MLP neurons of a small language model. Each row is named by its layer, matrix (gate and up: input weights) and neuron, and shows model dimensions 0-127. Each number is 500 + 50 x the weight over its row's rms, rounded and kept within 0 to 999. Numbers have three digits each. A neuron's up and down rows have the sign that makes its largest values positive.
A block is one neuron, or neurons of one layer that tend to fire together. After each block is what it responds to, as a language model described it from the Wikipedia text at the highest values.

L9.gate43:442424531489545477588550618489508567518478544556551519487550414563503502511549508586560472493363534486543529564503572415417507530440466497559503556421516483567516526569509582540570521463534476470496546466511456478483514587494462490513529558536484564401464567501415540448425457490580512566442554458492534379549528529482490566476484481405526486479423437492454434501446537547514478503512
L9.up43:533494462553595432585521535591528452528481532516527498441484483449413496550473493515454470409534464468394378486536538453443494410537571556545524463534481508506494488610539486490442494549494387567464555462523404455490493482555554463482471506535499468470474453526559501461542421552407506376452603467607433559414540484479478551495571462492470539526418500414452465476515624511521435502481
Description: Final subword pieces that finish a word split across tokens, such as educ-ated, humoro-us, happ-y, overhe-at, often ending a word before a following preposition.

L7.gate16:471516540472574501489509511560503486510570544606523475432448487408533603531431500529425567571508493547454459563402434490500495521571536582521549490459493501523548465513489525493575569478577488529531408371546532508544418460534435531471466561432567524414566577460543514521330477564488509490540515543485543467463552512521414482495467494457589511468485519469479445531459585548482401464472
L7.up16:507429464481550570494581594561607532557509521498612440554488552426516552610468593480478445549463498552533457551465530430447499475502468420455615571540438446434424402555463463485531482487485527520467435480507478448498530477551472467470454522505505527397549571479507448509598568601437521505523532516538399456528588490465509551452481549462534601489502527457593509550520485503478504472382
L7.gate253:437478496503410590397529476518534486555554463431511449512607449459508431583517574478597426529549375491407485464429544476557542521512576465412582498439549423513498499430513553578423597589502463531478534447594450408514525486542443544486499524582521470476551533473455577526391484422443520499496497519406519439495521621450493532446487490539530571591594559485449479476483443439548514533541
L7.up253:495565469486448482437549471491577545497553529381528578485544428549490414661546518529390507489545554548458624505522461451394520451484442510569508550496525461511541503490421520574521449493474523424496477540595575417486469529537455509477486444625443549445490508514489442467433541588528490485493454474548521424509584534428513515501484454515419581467520500395486452609537534571422485579434
L7.gate254:423564513411454405497403450461493577514553466516528552546557510445519465517474454415455456478485544579499529618529528460479504516616508581436512437522564514508491434452452516566523455560434504565515516506483518462520419497500541572461493568520554499506487557594565400498418505563529556432472504499536542461504542483426502490538532474522478470509542538402566467396625496485597505515530
L7.up254:540437537408491527524549493496494384565485517381527534549418484540571543574514485439558495515565474447563528599493459530497498564394525473625543472587382489463450465464558553530516496460474459492508449490535553587587529529519502566484496480463558503462474482499511547514436490525538543532481492437462484541503532391549474542461479453480504546442473523459544518577486520482561483543504
L7.gate258:497387449442474523415525400482615514464524620555526440496530534471523526564502488500315448581464380547499540580449491559514515554523428490491480511574516449564570503564476575470534496485522481502596486444512551546478492492440465523534489551482497476512695588556424521502582459532573482546472513493501504472421542502515529442508537511503561512539429469468512487501567471494564522543598
L7.up258:410556421508398448428518502528496452563425478553476472497524560455398461531543403514490535568433426607497482437470485403477423520452468560555573553453542475487477492486537496581519549441539539535576478619613518385474504435527472535517464475465481503480528507563512458477514391459517467534535555545574517476545503491477578467537509469539519539441534476563490517589490500512489535464485
L7.gate352:485515530429521483466417531496546573426518475481468481559394496369406595520565536565439554448498529425524571618416466525627536547495455503460506433542514514550447575527548495528553490520574513472554502457502431421506483552413482524455508456512398398582463468460518484415550504450544462531483536412504437358504553412554553481480520437475455577482400429499485522527489511435554522515451
L7.up352:477468518438487504511543531545506623508517548557499365610421464504415439563517516475474464418544469504532501477451471541566463428612363437487508384496497483487492529560446513500493546477529419494436450525611536442502500561466487515493562491515489557515508407502528496503439527538485567459459596474471410503535546523595551449523541512459405434521620493552532545478491532512543552508459
L7.gate353:542447481559522525501485619425485566548499538455577516461498531486628539614546485573538468476562532529593478554572530478495426459596569630572483522469492498444500452526528530573480505515531492503509511394534482502437502551463424387510532535470528546461510592435581572524547489501529491490440525507454444493497517523510469438446542543403468588466468507459522496420620466446464431541462
L7.up353:512468439458487476448582559471585465571537542529519453482452511527401535479556529470540368529457508513448484458550540424529474518573488522466438488522426536554482395517460519469586535495557482450435521548502459545554474546491500525392539501422461485432489529498530574523470391550455481502480443475505536516514505445484431505468512490502446517582460508578550514546411499508581520516442
L7.gate407:483624547486525497518415523542508453531528491498569427524520536511454529437512487438511517524544523527523500558557458558544488423533519480518551440422540519497457484328596564458473509509500499472554494428528538345502422530499528521513557538548590476452482492527369498564410528527482517501451441422542482495451488512445449559572571547515523518568542395440517504426514492534556537460429
L7.up407:525419417394475533494536461486467560536478392536585469442530570497497456517547461473474474657487473560486441534461539504564511441567593547565517560485513568566466550536452454508482522542389487427481477498491425457476529545469545484525601497510436446514492432428428528469419584545520520516442544507564446562551466482507436521561446481517509510466586455499515437494471531572499444513497
L7.gate428:570545517510443552572472516548523456520462539499563443502535467477470518534531480624550529478438533490518428505508475523519444451494529522441503479487440447562552472549494485545591548526467541526467516483539466379470454549458441466450616542516500511512420582492468446484474520618514536514525532544468422476435571517529542450570532411493545515432496548533577529478547526507508523465473
L7.up428:500504517463474442562479563498606493424425479431575456504530501499518452555453574420432543579454524559460524613535433456520394529567476467553490546501470515515476579470506615466532484564495568563439466483487487419444471486539481453483430545475519553541473467504598396569487564482415484520576588449539480590436462460457492458523438538477462496518555519395559501546420507545561534486452
Description: Fires mostly on "that" right after verbs or nouns of saying and reporting (reported that, commented that, belief that), more weakly on other connectives like because, since, hence, and on mid-word fragments.

L9.gate205:431413503426498477474552459571519405501512555432543544546580481497566469458478442517394556523507534495491455527442530511552477497461554518534449550514528476471591446562445474483458332607522484501456502388436491415538523467467556518380521563504542498493495447541509505574604393557503476467536607406476487546538578456595506473589544487444506516506459415492536507515473424484522471541562
L9.up205:571459560490575431450445457510514450491570553478502482469486493607575517435522474474432504465426513513516542497508557492471531435491562456483486485621523470580532435579467601434510457540568438550465541477578472528494523509442561521466562492440543519478618455443481510525508404546549474432523573587508485458583537506510471428559530502577437473470611475534574482536495566501510443461578
Description: Word-final pieces that complete a verb or noun split into subword tokens, often inflections like -s, -ed, -ks, -ps, as in sl-ams, snoo-ps, thr-ew.

L9.gate160:463483568499418490599528461429529512478488434558513563539538503469530451550434494451533491541549516497477436530457511424479501508444514467469472494498393531530524502508531539584425375445584466505505641513485557550591526501419491548446468537450623472531462585617507450494499433567551543506559538539543494603534491442472514627531509430510463441527516454536509549509481519529438504478432
L9.up160:574458576444418469558530510513611488412422537479536421464520468547571471535403431542493425500510497501503425522547546493534580500504534512502451389487494525432427513429485453428472439451506428486476566518474412540499560521538540555531551599489553570464453429490454482592451524528485482399503484573525554501458492483525512606519511458523510456513547466549463529529445480475378532445472
Description: Separators or prefixes just before a person's name in tables and lists, e.g. the pipe after a party in election tables, colons, dashes, country codes.

L7.gate6:436530515481501559447480470423478494449454442517428492490470472513490476503456495416563533439401571572486508427532437491538597376508535559461478451453409530479501539503531540478565559508453512501487460474539530484550500472393497480511516453503442586505536485456470542542549559564532498436453454530461530562547463480449464579478437475472514399532520489553512533458543439451462576499562
L7.up6:489492379440507549528564558456432471524509544494475493499488599545395498560518503506629488368497475550504495497335471428474609548511570484441484474539504486507458492448464467531515463468543478444443507448526510484521564419485562531446496569613462475494527515507460515574498561513470627465601483545421551474497571390489506499563428415492524508466489535520538547468432493489558606513590
L7.gate14:545557563478478542457539420480469544501578569500536492539460546486432473454590546581536546437481505491565483436477456442472431472498545438492523513525440473471440427442570434450540507571413500519406566458535585450657512511570468475468461559495431467449561474538389353516585408376512582456527524420510504561615509638482454544509479460507569428445526510521548469516536493536556500489518
L7.up14:533513458418536409534512491430511569466477506465472513568443453563556551415553631531530543455504486580517502488484542566582514482491464453483514465594456480477459482432490593444481478462412482494370515449542487547507489557445506483442511452530510525510467494497428433493481533499515496569461565514444452513502513540456513501530621507442515489530508513497486389460472508545511486423436
L7.gate244:484449545474505482464513554494461471520513441521565481541458558506513451464433474470437483510478460618521535556488440506451514556536502563448420546490442531491448419552549559516454563568538436443499533453562550506517456557453534567528520580460449441524511588520481460559328501478406502542509492477507491442428424481473476403580563493475544523462584500472461437477500544491555551490516
L7.up244:441523489472454577501488500470529476544526469442523448545381544490518492496529439567453520514455463584555560572528467560426549588509468540436435457518414529516482509556562557428510554522432480492513498466555552505548482498466494528469534579487457445508501531530492511530462507515419535554443575542452549472459434529470454377508496505447460511525534590478493447390502515487516528619444
L7.gate340:481439396522419490434506599533482533470454494492557549506503570453542529498541389530520508418533532511502469531540459505426441485513600607503427524532542423507452499442481540498489546516474516381517485453508491513527463604508488553482536495549575544601573520487471454531441501573616517580544540441526494404582359469516523503484452441515465523520477505467478552525446552495469507466495
L7.up340:504466494576529526467469544504518481400510576541478451530514622554482493512572526494523456558507487444422450489554514514492536539507586496498495590527500532384489498486404571547509544464487527483423520447480572562543493496483444559429451589512539484564520505498464536527447504515541512487455473511498547502541509521509542520504532420479485545493409529479621477510417560631470470416491
L7.gate354:505442492567540526475566468516461498518459470498519468550440406506489446405487493437475423455582583468544631526492539407437529558464544481486519465502451428461512443521502478495572500506513358507550513448455540548512483544497493607546477432480451543503489478544511487517501463415536490467466638479484376511465388528416586491414483437550535497483498458547503561451539421455521526472613
L7.up354:492500450465545433496606556452541428493450478461496533551587544448498442575488463626466562534509482574531483370460487548507497588522541436589416592540516517511501553508487574370502530475451523558422492543521439583429507537499573390497422508578523563500479470533543449466476539563562484472529466458524539376508571484496552471534537461499451450478471539479419451490521547518525448524443
L7.gate413:472491587552536502521478505525505514473582437516470465547500526432517498548557535547544538544534539489567562558438453515549436486480613498452433439566563483499453533441623514554371479515482547534481544461537507438512488423487459557591556473559544445516477477614467502554508557477503568553530453458455508474520502517496569542489557450485406471539436469544544409416448548468531533384413
L7.up413:562566464458429569583526457509492585472553487583543495450463490562504404507556424438488483504509453408501518431533544540460465553503556539495474622520473532464483502365580412525513468478472549392578495595537502546556473524489525479583512561415469449508524456564474534470542561557473522478459424521516554450522415586485505504532466437582484508476474454497415517579568540460345503553524
L7.gate427:403489595460544494579468528515483466514582482465426558484417480401583453498529529482559433563456553398569411534595474507506488500448639540429562421528534363520450517538493497479498532583569495531452476438464540500555410491518456463438456477475560452573447415527526493475432595577491463485469397432445471376443564549462522477541527566526534557491489546468531493413499542456543530510526
L7.up427:492507407573509475510498434408440575413458630452489518535528495406481502463536560423422511524512500448419509523504508536572501452453582463435490522548550467498469495520486507542519432531473489531509497528522496598519471524483483540455396524525551466455542371492540468438514502562496530436457535536526473555549542509494449508474540404425557554475497598434415389454494525473550446429504
L7.gate464:492392504481570577484570511481574426531569429624433481560505521527545617565561483551562575524494540516573530553472563467531491452611528466477463500466564460494503464417498530528558504497436482504506493481480517524503428544569517481498533441542505549422524405537478445452510478544618484658498490480455512472572480533443582492500466470547498548529561535353434456486513412492545535581515
L7.up464:411481483506548520467363479431535546567504478472461567564483496555516524578537506583453530533493502514438426461500494532533492535475512449599501466568494486507491555548521438511495541475546471487544499465527490581529504479455374595556531489380428593459625440467557477488532489576501482439533456500461453539525454513412532416448532413513489531598475475519548460408482582507511479531474
Description: The first closing = right after the title text in wiki section headings, as in ==Career statistics=, ===Production=, ==Life=; seldom other mid-word tokens.

L10.gate44:456428628444436610472542511488476470455550519485411511485488535464483487494547406588519568557503517517481443527481527513461424464440531570474481478501570392478470474525470549462499462491526473491472614430515544486470520448535447523449384529473608491519515552443537574438470540561438448391459534536575403415491510533493469463486561415468558547507523509544559491491534522475592567512522
L10.up44:561519394531455463522497456458599503419448470458536519537556463550539471503519464442471566546477497492518478585539465435531562414450504444476529471483425569572533557577532499411468533530543462557496582485429554526520467543474478504473441451499442559503486431571439499517557452548491558453488497408487484411440532540529438509513390559458402528582523452535570501480460499539493507508499
L10.gate63:487464442466602536530456503503525554444476528433576452451455509446464480457411472428541492515581496496448443516608435448505560608568515493435402481484485468468579558476462591447404432378396498549579471549462576512547492484486479436513569472451514578527507444528493418520510511500451320504540515430531517473530468438515505404459533489557481573466552465512524509570506423544602477440489
L10.up63:485451498514518497479499497463473468476474558446438422521536488517571436450443519433501460517592556531500489420459432459552490469498489467433508483487479524575507403624474545440445528467599490390513406481484521420609489555491578522518485468465540546522552449503568547520346474420555400509411546471468486547471491454520469484521500509584408610532484514592463447547524408475487499505502
L10.gate90:460476569461524463540481592467462561452550563543498362542489525438421484502548484415508440478515470515544486478563532494415560540477614518472559598499482573419539424527560505434448520439532451545402487433447589560488513430415533470424490595565523609364462478526510451458513532550489494450515523429444505553495588557571449458515537427467446471455516498479489536561481542577463537393460
L10.up90:442497474523457452567505526369495476480506527454579480453479393405515437479587482419403465501565592405497451511574516536532448527504540406542481545448529453497406473511544562458444382503486414515537470562444505494482608470518504568513607512544494461499502538537540419480573499578403507519613615477615461494517479543457447400531557458483599445498537522561474606490434564532502468538544
L10.gate203:491535485485490545476520511548527374458467476422541507476475472500419468492447486573497456504440574524570592541490528478526449570436479568484461454541465468538509509504460634520456534446622577650442522441499460456532480517488515413524452415545538472494504513496475554495495455448545459524484493501535605455474461552439422479504522449566523498540434556466521600552584587529446494579442
L10.up203:517519444549553445461448494446503522513478457544513510466477510469441578425513530464547459504570503478396318488446519481507618533417474471505442557498568481469447486513494565468416560437501482585515415515470510456577510522511483576460514424482487561521520548411558605461520504368487525552518448478473455517465547497572497486498552570540542451417390564488428510428444591524530467474589
L10.gate297:492435616495431489499479536425433499471511576514538468576576575450498428588433469489534473520488481515528406496534516584460476435427582456476542489505463499536479481501574463465506497426540480405416483539493503506532529527456529572545521508549591531508476466529448549480494448450545515529543522471457536582504564551525441462550555513488557523458495424506513521538423443621505492493527
L10.up297:423535524546508564476551447399504467502546579440524498424499557529452487564513458538489496502439513594578456530453561465510526490514501525457536435561511495515512516509414509506539473499470477517475538491426486481464386509559543516483583451444552487527494553605489432412456519440383544540550487509469493472538427413477447461350426551539499505581535495461482460437468525524408529462406
L10.gate328:495538559596508484480574564504500508497535485463496494486397473415560483540495477474434516464490391465503482444562525464518504451434547542491521501552445492439449470505533464412486462492551469497433510459495525465563596538503545447454569547525599645482450419542513533453485380530528490461494513498547526486501527494524441531481578479551570467590429579542408399441436546553553525525510
L10.up328:488473532572476434435474524531542488554556533407515516510447475480484474479475521386519524401526501534582546447497509553475498553482476520629617429565516358426550547499475544497420444479461529429427529430460503470495536428594480457514486646488522472408433464485538519460498523527509600497455515509463543477469498505439563484534506483483537508550457602555509533450469519536441496401443
L10.gate369:425423487514506556543507404570458486475582553585562548531439500446461505516452456401412492578484472428496528577548553513470503571465521516413410461515525429471523545521450582582532456565470516471513461492518524475483568561467502485522560508419573472403443443487489442505557509615446523517560481527488494494476517543484492467522524542467547524448486545508577507445462496615585529459503
L10.up369:471443541502564482484576459492450495530531566472473573574496466520429479388466432482509489473553491487373547451484600475509548516361603501443519511574484613581554502479492533436461482459477449574544516619540502442500511658496490460465571486479514485557487498437435411518512447418642428460575582492500555459482534437485469442544546481515400502585442448471506495499499518514522504500552
L10.gate501:566467580554540555517510475529490447578515542442566509488578519472431491509479460475509451470537505478556505530503446601528481521484595552465550479430513557395476435528505464510481491554537479479425572532436518468528460482459570414492554552441446492508541491544473495446492515538471496581567529454475594613503493554554436513466558482495530470461508651569457401484476526589498461384497
L10.up501:453462388535474535585517476457536503419520529524502415551491482481531517509502482496498466412522479581558557423453585511472534539530487568393540399455499496417574496542471475529435416560496462471493585472535523491571545467402535472387477579534489476541483457551477517530434519591500517411506542507527529544566564527587530415552478479534525513555468610624487514484492647589533585448520
Description: Punctuation in lists, tables and bibliographies that precedes a person's name, such as the comma in "Lewis, Peter", pipes, dashes and country codes; also closing "=" of headings.

L10.gate48:482515378469450431449548526559480489493475478449478539576481532419544538489478446475458501559509546543518500494489554541557455474534477500454440495489541451448539472447530454525503488477432519525537483494488491545512543467504405433540527561474480472491478511515540498491524405457517470508589529540479497411437510570486466464489489509497580463517515513590504491414538526576531565460437
L10.up48:490574414506560520436492549568532349655466505465559526443473428467556510475460554435466524509455448475448486505458476607497499480448466507557445469562468565478509534530454459428557521560530468450535497525558447459538563488521493408457536503500435404511483447494556532445511532417502579449363491440554503422477474530479534499500563487499560468450454544462468554437463508453456573499500
L10.gate171:503542533552449530398450468462593492508473496502497532530496520536498538511457427461513478447510489464444447450458562471476480433490512529493470419528491532542548556495464517444547517493399471586662480496537426348469548485517520439480516535482521434504510575434525444545497486550586585553469468591464446515568485511523458597563503502367510452461529535486411504425569518509537516462563
L10.up171:484537506496422454405614404528530524499377585550543513461485505368530595432402474476569577549406518532495539441494478496522476530460495455542522466642544489488493446454489444492486517465528515488499488497470509440479509486483520431524548519483408498534500438490517422564540494446551542514481554532496447491468507515562509578552505529532540587523501497507460480528434446464553535475467
L10.gate227:461526532476501500439494499558540509581608470491547500530553501403516536448480520476428534595489582584460462423496567484516502489496445410455586610531546472525499498549542501566472494503569492472468602529410445444518464518612519487383475550540484530478475523581561493546585530461500481589427696527564589511507558496470433532466464495522461503498563568598491487370495580499547542445449
L10.up227:504533535557480435572483504486548448519566478374549460471483497451518503404504537497535545530366539421373482480504587489523469449478546493547488502566452497533544525513485500463472440586484477529479533506514524433549545572499482489508437500423556533505548481454519513579545421643403432478570531579505492473518559517481460515413428608507523515511528570512545527485517482540522557568412
L10.gate238:608495422462492484521473490634409427455466476493527547539445508411515488478552444378475527511549448493528510434514485457534444513453457473486479519387548426549462464419445502459522564443461576489432502531531445484558468442454564491508553565491534459487600607513513450445422521460458573651527571469506489461504544493523549575557535490463488457443548406598500477428557454509409526560475
L10.up238:454433505470408434475649508526483421490445487477507454469432474346504497530474442566586471464473473438517465518489482498537482490503516515499465552491412536535489467436485435465403426583462497453510495485514478536519509511501533492557462460470404492507496563540501445503455370469515542491534560527623509464574531457386470500484456496550403493487512519454586436512503438581534442596487
L10.gate289:521543568551487552476491447419543361508474465409467451516500382564507490542549432467549481499452440398562496487484388526476425444523607585480509449525454528525521482536442459542411434472517444500501466423481545341565525589554496400384559528525513497444463539569484588502598499480465488547503564455533482465481522473484452581525577446531499526474504430517451497478532509488456466531564
L10.up289:446497501468583442426513581460477515516514435441477446506621467522560522538508481509374438561540488522472452427535519412416497542474482432441524512461498496526514515523449571497443523553449422433498506588534557538513440434541368494507413507446562551429567506462556458477484453419514450448591544528571543461566505521568548557472428500531527524569451514515439473510383520567486412444533
L10.gate347:428495565566512535501530505477519596520483533524586442577417594535500585501460466403491517506465577443476451413558484467480415480488537478470426387514505528548479565513422371596512396525481468492451405508551544535547412390444431508461542461523456564576561472496527513519542535524564480548513514463551465490492558541497520483559527401569547558520486489582497475448515434458526538482523
L10.up347:540477554546486460464457495478505512558474471469504460509447490495491548476426414492462487442502585477477541450598527491506474403530452543504617407524523481630451499543415419485483431537578416521473447464515497426559501549484523496478527480559502511540580553446540448544548443533479470475574509550567502540401397485558577466504546489580567584557473609649543528504418559487424420466510
L10.gate449:528539526481572479398468507489571521500527560475551576555445519524540495467542508526487483538523536481448462460515478490536476541500597406571520493518452412424487646497493447507476399523508512451518517539394593632504535446517480556605630460443486565488570551514531522437532540498415553467464487598517483553532475612487501440520480472497528537504443525486589397432586520528510468508536
L10.up449:423518541473540471496501469507495516438507504460589574457459501544553560466494445527541553560433474533503503531471468541582451512506522454437495471599463407616442551515496469520456498539432469577464431540528514534519483495546490509530503456437486589512464357549470417507551471534544491518516518593588528533599483568398519415486579456497539594481543470577551507518454535584492516534497
L10.gate480:532603483510497513469493417527476418502531520492509606576557521489524636487569593511565570550465544510541480519478534535489519539582582554486585550476504522446513484549488557508504433575452530465472535471511502561506557514518546467567472505528564529495512598559629517361468478458535562472510533539508464462570585573447527549546594510542421495544474505482482447523595494523500554513411
L10.up480:472486546465516367545511494492457426560460479424564464490512460459472536525559551522416448514523436371492536482513476605452456507485418544531457482433524516495501471486572540481515439618472547520439445539579495520413435478482570425453482519440471463532472531468532550430559418456561454439572490439487499451464579521431543469445542423551522483513490475529492464546475546522485537448601
Description: Stem pieces inside longer words, mostly verbs, that come before a suffix such as -ed, -ing or -s, e.g. ex-ist-ing, dis-band-ed, emb-ark-ed.

L10.gate91:493501439537509508450481543483570495486529506478530528562534507442550510509533392422555476395490443425516586498478419461481493439576527542514508471494446558490526474519487459386477498416500468478459523453448540426581589530453490400458609419612525475493537566470444586518432518492398472521465448540554462505452422504471560490656494521550470520545477467453516428516441501457511510490485
L10.up91:482460440527453441421430481545499491469502431561497466511523491577476594533516431492548432545515478480550513438532462503600471397505510504479526439563508522530438455478538401472457516437588438441514494455493543526524462523449442447485551536499526415425531485606439531421511465487535515480413529497435505497499465503487519478628541509548429532530460422583480462571446487434600468499528
L10.gate277:495556555459460516399530469589458499461565589491579539581514534490483451478494468469509554531462483532517481463619506506534473536497526484507501514539422521496540455520585439532490441581558528505502453480532578479452449543511431515484469568481571551482514452465471609511497390484578503425549495464476529440542501508457627430580527501525454536523451387453488450574471427575542535459504
L10.up277:484571506487516533531414548549585575480497557542522513456546508517475583477562465516504496480511403369590358527497608492481510435508554541545480616545540573498445484488496572441499461512427508547487526517501576508526507467474454482521593465531532527500556504515526507525512429559571593460532548493413535465503559515530505463564515489474449536504465471546537463466477474517460460562479
L10.gate302:451519490417503468530495443573458495429552494520500547585511537440472544509510441503507511506468479409529558553525431545510442484406538563400467522525506610545486556488447378515488451517565444525502541390473541496497454584504438501560476567528596516574468437566412400531466490502523381481500565462513478421498475432470508506549505477458525504501536536522602411441546492427489464425500
L10.up302:500554454487563499547476508557552506580554469536556489507519519471430482526497459516447440504468470464502496487563472518534436394591572548456467488494425529420437564459561521512460415424493471494491458496490424562524410584489531485502512510513426421412482473557463487454518447504446528485543564495511430499496498525397567517449525448482506515534483462442508535459607511460521442622492
L10.gate342:407546597484480508452522462496637426511484441416686438541465420549545530551498380463458507515444513508595524555452468510458391528505477628504508476517471520559500543520460540503520457496499481431517453531488490431482539482553381472479541517442478508530524533478554509514542455490572495520521521472582446545457502566437434543497524519600515503508441496551464469527479462498456520520457
L10.up342:535463575447476548483567560563504503568395516519458537478540462501515439480480497561596479498555419577517464428428474474491506525517492560493549463402413500608597454483458407489569438524365447531453511495536485499551537570490518438444513521448612524486475539490488533364489542450528453447519490567548403549483525516469499488543483465532479531478506561399487445555536464431571519498530
L10.gate363:514563540492485549445527495572531426581476442518587452566479557521518525509601410424530544488512439468426572490389430521467426516568556467493575448549441510551509527465532529556503427458453442582514528489524523505529578519487427424485523479495480496542576482443533599537479443532498540441568571500479483492517458447403487525501476551566489500533599481435540393490475461461527529445581
L10.up363:530506549442500355491512523512518460494513501448531481472457646484529492464477379434506447506446557557494504517474434487490433421546501469439526488518450479560543563502470404544423397530440450556429543490523489469523576491533481426435498433528531412505448474485507464563463569482382516469487575503500479523463499564477516554511519580544450493456526579468429337446472527578467666440567
L10.gate366:423639499360474450462539565395528390481562459503489490562479514432482538443438447468515509570443386509536517571507481556487505421465476516414482408523506432484577562477558510587545492547540340512569468463544594494508568542555509501485517570459533500518566494546461516454472407538504447474504450547576465497460463507580525543502451555548402513544413441527542545482516369536574515561394
L10.up366:456420486528563466552438462580475382517543599467541516587494450505509504475523508509470537608447523529520557512468487587377471449491562427386397485550500493548519567452439517456577519379583429500497434445489502491459493452485527524600478485536583493485467426513454494514581478560481481463536479521569503429513539480588501562469564503428494488529471499518483490488522433525455486440430
L10.gate398:504524586388419475575516420463487520555549487524589504529457485588402512498495506505427469499423490520565495550541493467499448468490497545438469515574432544599473466509505564493474442574458440496464509405506510605488494524470535539555548532531466412553520378518469517550534466540582441461472571624515471502476508575447533566466522513520518597507573490483517465456590475497471473483504
L10.up398:559585449506469465507484397633427473445505440555517505595542591408518487468516537548518501483445502431478529597542553425497423477491545509510538538615387444448546443487543531570493527479511396447567499525573553595462525438474522460476476577460589572499461522487466600471484547558456495509441570482506493456454485530547548511559505369506433569516536436400493484487479466482473463452519
L10.gate431:436490426432422427490410542448453456410488373449544540543430478518468521460524453509531445573510469396598562553540494472503448522495487558472464533606515392474463478481467603572509393500530430583465493449443538539448471544546452399491487626507457422403479530560478552439471503497530527466479437492424499517478561506567466479507607468427455442534472468625452502544492461566599524434486
L10.up431:511577510430515477560533536472565427520480525512540461628489442494547535493473540469522498440380464509559515553628566464561451420483474464498549466692502581443454545462497427536496480491565425517527462429455499566536496484514444364520439511539473571410526549528533548447495486456636486566485456548493484590503571414505419457513502411481483425388478529525491513591457474417484507559535
Description: The final piece of a main verb awaiting its object or clause, mostly speech/cognition verbs in plot summaries and reviews: explaining, revealed, said.